From a checkpoint of a small transformer trained on Wikipedia.
Size: width 256, MLP 1024 GeGLU.
Training: a variant of Adam for these matrices, 1084M tokens.
MLP neurons of a small language model. Each row is named by its layer, matrix (gate and up: input weights) and neuron, and shows model dimensions 128-223. Each number is 128 + 32 x the weight over its row's rms, rounded and kept within 0 to 255. Numbers have three digits each. A neuron's up and down rows have the sign that makes its largest values positive.
Before each neuron's rows, "fires on" lists the tokens most often at its 100 highest values on Wikipedia text that the model never trained on; "fires after" lists the tokens most often just before its 100 highest values on Wikipedia text that the model never trained on.

fires on: "\n", " ", "y", " ."
fires after: " |", ";", "ab"
L4.gate734:100146140145120173157158132162074157109080130154119157098153159109074096161130134116039139174156175143150134145181138115191171111142127099130079107112163086111189189093198110155160160095152124092150160141095154143134134123129110123129107097217146138150136101092152159072133165134078133066
L4.up734:097108143123090178129085171115089150127145112180127145125148169170101148174076122141126133103137130119084083126169113070122165103100149118126089140090170090119103162156129124141143076136114136136153097176128139132124161056101091119165108029147097173072118119141171121125167180148102131127

fires on: "\n", "-"
fires after: "\n", "==", " =="
L4.gate515:142143149136140113087101156166092136108099111109108116130133142085137123105111194123122163148095123116122147081113187082114066143139102129138123135158141061148177099074130166138106086137069133154158128102158160107163080189194092158122099126114095113201177184104133109102056122136146139163
L4.up515:123106159131136111076052152158084152137100119157133093109144156130161188166117172146173126154085144125108132131083207096148062112091105130111133153144139088138159101140180164126138132195136104135164098127163167078086121147128114185098090151116084152195149145073134153091141115101149135161

fires on: " of", "2", "0", "8", "1", "9"
fires after: "0", "–", "9", "As", "8", "2"
L6.gate253:193124103143169077108113055087134115106108103118076156099160113092082121062146150083145118150165121148122092158137127166100085071151150109105108152155128117118167076167122146157157079182105068129147093140098078181132071130102111175098091112116145176131115101109186165092178106165048182113
L6.up253:123113080173124131104107167077124075107108093126111098080202107135136147113111132119139088172183148140154121130203134189176105129147214098154166149165111158169069100098143105124141063171181141105151144138139145115129111136133133111148115089106108140148131125152090125150146124113093088159

fires on: " ", " as", " under", " since", " in"
fires after: " |", ",", ";"
L3.gate153:093133098124109090099126053199127136142143088149117154125108133104118097092050165081116147159131114156136125119123104157167180109134135142141068136201099115113186141104186140165134107179056132085136129145090092165131120162137087082087114100234152113140134169093130130103092158137110147123
L3.up153:107154189115166192108108198104118098141123136082067168165109207134087124191154112168094125128135163161166101144136201094082104101155171203188115154188188073133167098108110116102136155117160150200099189134190154129129125065074069120083163095118078089125116150126137120106171125138152188158

fires on: " ", "ons", ":", "y", "er", "ir"
fires after: " |", ";", " he"
L3.gate569:094147138181150134052170134169135077114133064120158091118112161107131163086099176083131120082137171102134143145086088141125117110105146131127122130150124085111106160096172194127127214116126081083137081137109139119113059090099114124110095142146146163158160101134097162159093149136123138168
L3.up569:128106103113162143147131117093137136148129115143077122154129153148104092153145105149093088173144087103142090110133129092132133140127162094144106098110088093134137140134102115156142081123159114098098139106181156114150119108131080138067141127158168045057135121142107113147127063106081109166

fires on: "\n", "ing", "ow", "ro", "ave"
fires after: "\n", " wind", " w"
L4.gate867:126102137123079126100102094102137173171108134155129154122140086122081173140078071094109178130097076118101149162151149033119110137104101108148152132104102149137152105148107147120100163152081137134123139082149146159112119158126101161113085127104115199092140137127174067131066131110115123116
L4.up867:067125154111137100137104110112095151145145059146118145184075136108098083075203130206183142101164163086074139133120140129059156081105136113100143104179116157085158125086054117102173067149118143155172141089145139139121119109156149164169135158101198116123170076162115064109161128155155196097

fires on: "0", "2", "1", "9", "5", "8"
fires after: "0", " ", "9", "2", "1"
L6.gate920:131117180176155131170064078153130088125099089167080125146108105152176134142135103077089023113147147122201121097115153163178158108157063099137133122175105113125155115165196117125205052181077155113121121125086120153165101131136139131135107100124163145136131184148146174110139102158139098084
L6.up920:185141073165130159102126200126191193140118185131162129116155177118159092123159148124115115088116147129165147157115123134196088148142172152153155177105113190101093109099088046139065086080103127094091131128139085116071077155131121170189133119144112139094147117129203162151118109169112174182

fires on: "7", "5", "9", "6", "8", " "
fires after: " ", " |", "-", " N"
L3.gate911:154156202150161083123164110179119124138144083131070094128161180146103056129126184083092132125166132127070160150146145146123093120186206135123096121147132144127097107127118169144113103108082121106149103118095132120133130144165090144120110082137094146098182116114133150162147132097136146114
L3.up911:128128109075142134124107152093150115099102144143166110162077100114149140150134085155113146126093163112136151185175078164069156134112093102121139130152130164108127114142123157117108148105079167102101084201095065120102118171135185053131134153133110141198097148140126150136080135170113131116

fires on: "2", "1", " rec", " inc", " Rec"
fires after: " "
L6.gate0:114146145168080121147122155112077115154203099118086170116157148141157117095108087158100101145159107080166115110099153111169082115152158135167105063143152134076082116101116094138094171129095134145134151092102142145172064127187164092136140089125081153113156120122099129138063125209128147110
L6.up0:107133123114099168162120122109116169124205146149167133148164132118156196120101126134145134137100160150136128167131178156122120112093117146163124197096143198088114122166151139114116185120101109110158119134101180130122178112093105080158095110126160134095179120158102132171122099136115061085

fires on: " first", " most", " /", " debut", "down", " returned"
fires after: " the", " his", " touch", " their", "s"
L3.gate559:085051136139124157093156100171156109126136022198101139150147126129119180185094115089081151067124118099169124109113147142127109062162185160133126100147144086124121143112101107125104108131117149109120105111103108121073132164130125117114083087182071151081078130123172161092037094154058153103
L3.up559:126148116104122138128108128173136108152154088105115097197120102079177115107130140116156156123103124117153083149177134105071039103104178079164088122147152093127072111125083093101108158081142113101118098202175128158096118088067146184104097069137087098067046158121157086148071095138097138106

fires on: " ", " —", " |", " .", " —;"
fires after: " |", ";", " ", "0"
L3.gate791:146187167103165123064134167110173126077163175146137120114157138128090146147116140070107143088142127107142155143097132164048135114156131134158109088167145113103133167147126166149115113168107160124162113111084133091111075188099149143105153089135166148169171101098164123148111118187180134114
L3.up791:071089135160142139097090122057131125138128110126153138124141143173111187099167125156093102088121129125168121114103126119015137079167102164160108111185160133109142156136124124124145185128095069114121088194073117083121179139129132090137094062085071091156097155131081170142066155176104101104

fires on: "9", " t", "1", "2", "8"
fires after: "9", "0", "1", "s"
L6.gate324:076114099094133124122144136135133076144128086193100159103163095116124170129157155115043114126140123135070135128173161152117074084097178155103073162078123153087101166072146141142135097126101096126124120075112143115146101145164163128103125105140170161181125146130077177081087109209112185076
L6.up324:178145125080105111160084170037135112061155127116128133115122119125125145104123117111128105139181085166090179148132186181161049146120134099142072153179134157161112051123081148131143109094138152145102167164087139113115165089122100074195108082155130153097070119159142165145136119105144066143

fires on: "\n", " ", "\"", "|", "==="
fires after: "\n", "|", " |"
L2.gate252:097157142138119154120137177167138139121117076129018121120099140112116084106136108100074134174137128139168157164105150212112086104158113148143110108196099094091125124136168127104127077094090167140140104130138126144132092095154125115152088143155111138103176181150091159119115158120178129033
L2.up252:091085157132112138126137137234134077138133084153102118177120174112141177146100113127156122182095142168170135159135181170168112129050119114098139131183122080128181136137194157156102090117126155150134108151151122091127138125123123119178079140141099143098156146122148114135121191060114151113

fires on: ":", " with", "===", " the", " as", "=="
fires after: "\n", ",", " such", ";"
L4.gate435:075185099123100122081069104110120133139167100126119147102142168191112118097123141101138109064180134111145192171068108183152184119118120116186127141086073136194137138133167137102121073224127129121125158120096126162075136140129154132092114141130122131148124131127117129167116141106169156091
L4.up435:123104139105170150094105106112119106115143126160115113159149149198085102116079164140134072101078172193177127136155160119077174118134151126126128221076128138156147052064107137104104124107159157208103148100132135112171147149106145161070125177103180114047171124131131093065062096118094174135

fires on: " ", " |", "pp"
fires after: " |", "0", ";", "2"
L3.gate185:146122187167171127142152104176144136098092134109141144155080138133144141138106156143111111163099143158154080125130085127093163121157096115130121164170112103123163153132097138161130149114121146129178077191100106065126160142217146153092082106123123170129112165065130059135134171185128148039
L3.up185:113091160196109130130133164084137148140116147157118100110180147108140111110167156103126164113101098088123076177057193101041074095142148107161096132125187075113036165092111132156073130119116143097107093150103162089158117201109180100114132119127113099162094148159147109182103119080150127079

fires on: "1", "2", " young", "au"
fires after: "0", " ", " the", "w", "–"
L7.gate401:108130153119182133124095155085138087138128162123098123184098114124160088186097090109130119118093104171126152085170142169151096116165118069094132150127159142094141099057207101084119185144108177123120084110141111163148106172170140108128118100157090154107110176143120129096086112157090164159
L7.up401:174077102129148183139082108156119145124144177127127152127129158032102168073126157109119073184141150183150117094156145176125114106130128150183152149086183096136153144054140071093034210178116165075104170120166149135168117092122151115102138105191127133191137116107135137141101128131122130167

fires on: " ", "1", "2", "c", "if", "f"
fires after: " on", " ", "On", " On"
L6.gate522:144159090108170130127205105108086097121149099130074144145115060174151119124144111128103156171130147108155104094144103098130031135138109144120144142119134141141149082112147071144136154128118148149091154181145121119089124148171122128123081124096129168169131173129136125133087107099117118095
L6.up522:136138145148102146143188145114180071155126146095154121189175129083125130154144142061128129167167109130108077132117193132169112141104076111188119116085144115126113146139114106107163152128104114062085144097123115105097142151096161112075128118144100163079122109113170137188087167127129083113

fires on: "\n", "ham", "and", "ance"
fires after: "\n", " Ch", "|", "-"
L3.gate843:063182118130118101151091143159136143126141067071086099105106147155124054148145134056117135139159100121112138151101122217081153118171155125090139139137093136118111087107122163107168161105137107091152193086153151113120121185120110092100121094177156130113185065129078136124104121092173156102
L3.up843:134160126147083168159129111058101095154115113115179155085190092159088133128146205146113172142125072096129125151129165119114133081131118120155156083069108119067119131104099150148194097125118149098144168150159192177125127115083127114138122109153176142122103116083131118081094118160191132116

fires on: "\n", " ", "===", " —", " +", "9"
fires after: " |", "\n", ";"
L4.gate389:103113115130135089115122030192134171077136102122121105110144109128140157074067175052069118166128149108122176148139144175127114124115141112085139189138089120114159158094155106199111121158055110076124092104109130110159132166139127103089096114146096187119130130122105100062112150156105122120
L4.up389:138152144056135169097144158116116111143178163101099151099101148102122091171139119156124101148119136096110096125154162088102153115146174111139195137173150070081130128109085136150130107123179155179079119135086184162182135089076119191115154101146091121103104106067105142123135113098117179122

fires on: "\n", "t", "a", "o", "s"
fires after: "\n", "L", " en", " oper", " En", " exper"
L2.gate880:116108154118115138144121145078113133127167067093103114137155152198105124106106162142095148133088097122107170191079150161139149113117119185121128083173159073113057102132099139165080141117079137158161144174157142035095108167170123120144069147150122152109172143127140137154111113176158149119
L2.up880:101152106096174112073122095104142128093158154092089121098185075207144137104135147196129136101113163137165164134118153061181082103168115149104194065084120136172104068165117082068166139117125105165065127106142096129152154204109117129127168130113109118130179110144139124099101113124123125113

fires on: " ", " |", " Goals", " game"
fires after: " |", "0", ";", "2", "1"
L3.gate140:117139090178114077095136128134141115097175190137133140103153177077145081173132144142086115129155135134148083131141133119099121115133121139127068124193125180083175165121180135163110103147112111131129111154069134103154111119116112136132074093123135151127148150174115136179078208149140172155
L3.up140:103106132154152178057135092126167168116132183120148080098116167062161095201202168126129145132108093150082092151207127105148109047132131077152087119162168084073137187129124134167149136147077125133048074139146123130145118117134154199152165058127164087154101150138113145154067144138152149147

fires on: "\n", " of"
fires after: "\n", " because", "As"
L4.gate763:057123147140105119084127153143157043116127124098101110157076160170159126135130134149137132115159172125080144103110164174082077123093115127124124090184116113172169148119098168115122156106127098173130148140121162139099092160141113123079127126093184175097126132145156088091041154091102135095
L4.up763:101117125111083194107113103125114117103112130138145056075153173133167154100142150131147133123139079128114103146115185113139070138095165169077138131122126130135159132144111122178042115163142113096138136162165174131082166160139134073134082104121119210100148143077139118106139128094155149097

fires on: " "
fires after: " |", ";"
L3.gate511:118157192087054090053111123128123075107108138158081129104222163148125104124132144110082160131120157143129145128171100119045145123166101065191078191188086118067142149117143126135083157126048130126065112120131085121133124112147127142068136129147102068142110163122097139119097141115105116111
L3.up511:119194117171161143128138133142121080126133121128115119120098134179121091136133083093126111141160103122117088145087117167149120122115146144040150092122113108125090118130136122100166101207113142114197255087097132147143117043162112087199116122097126114099106150142149154120152090130102076221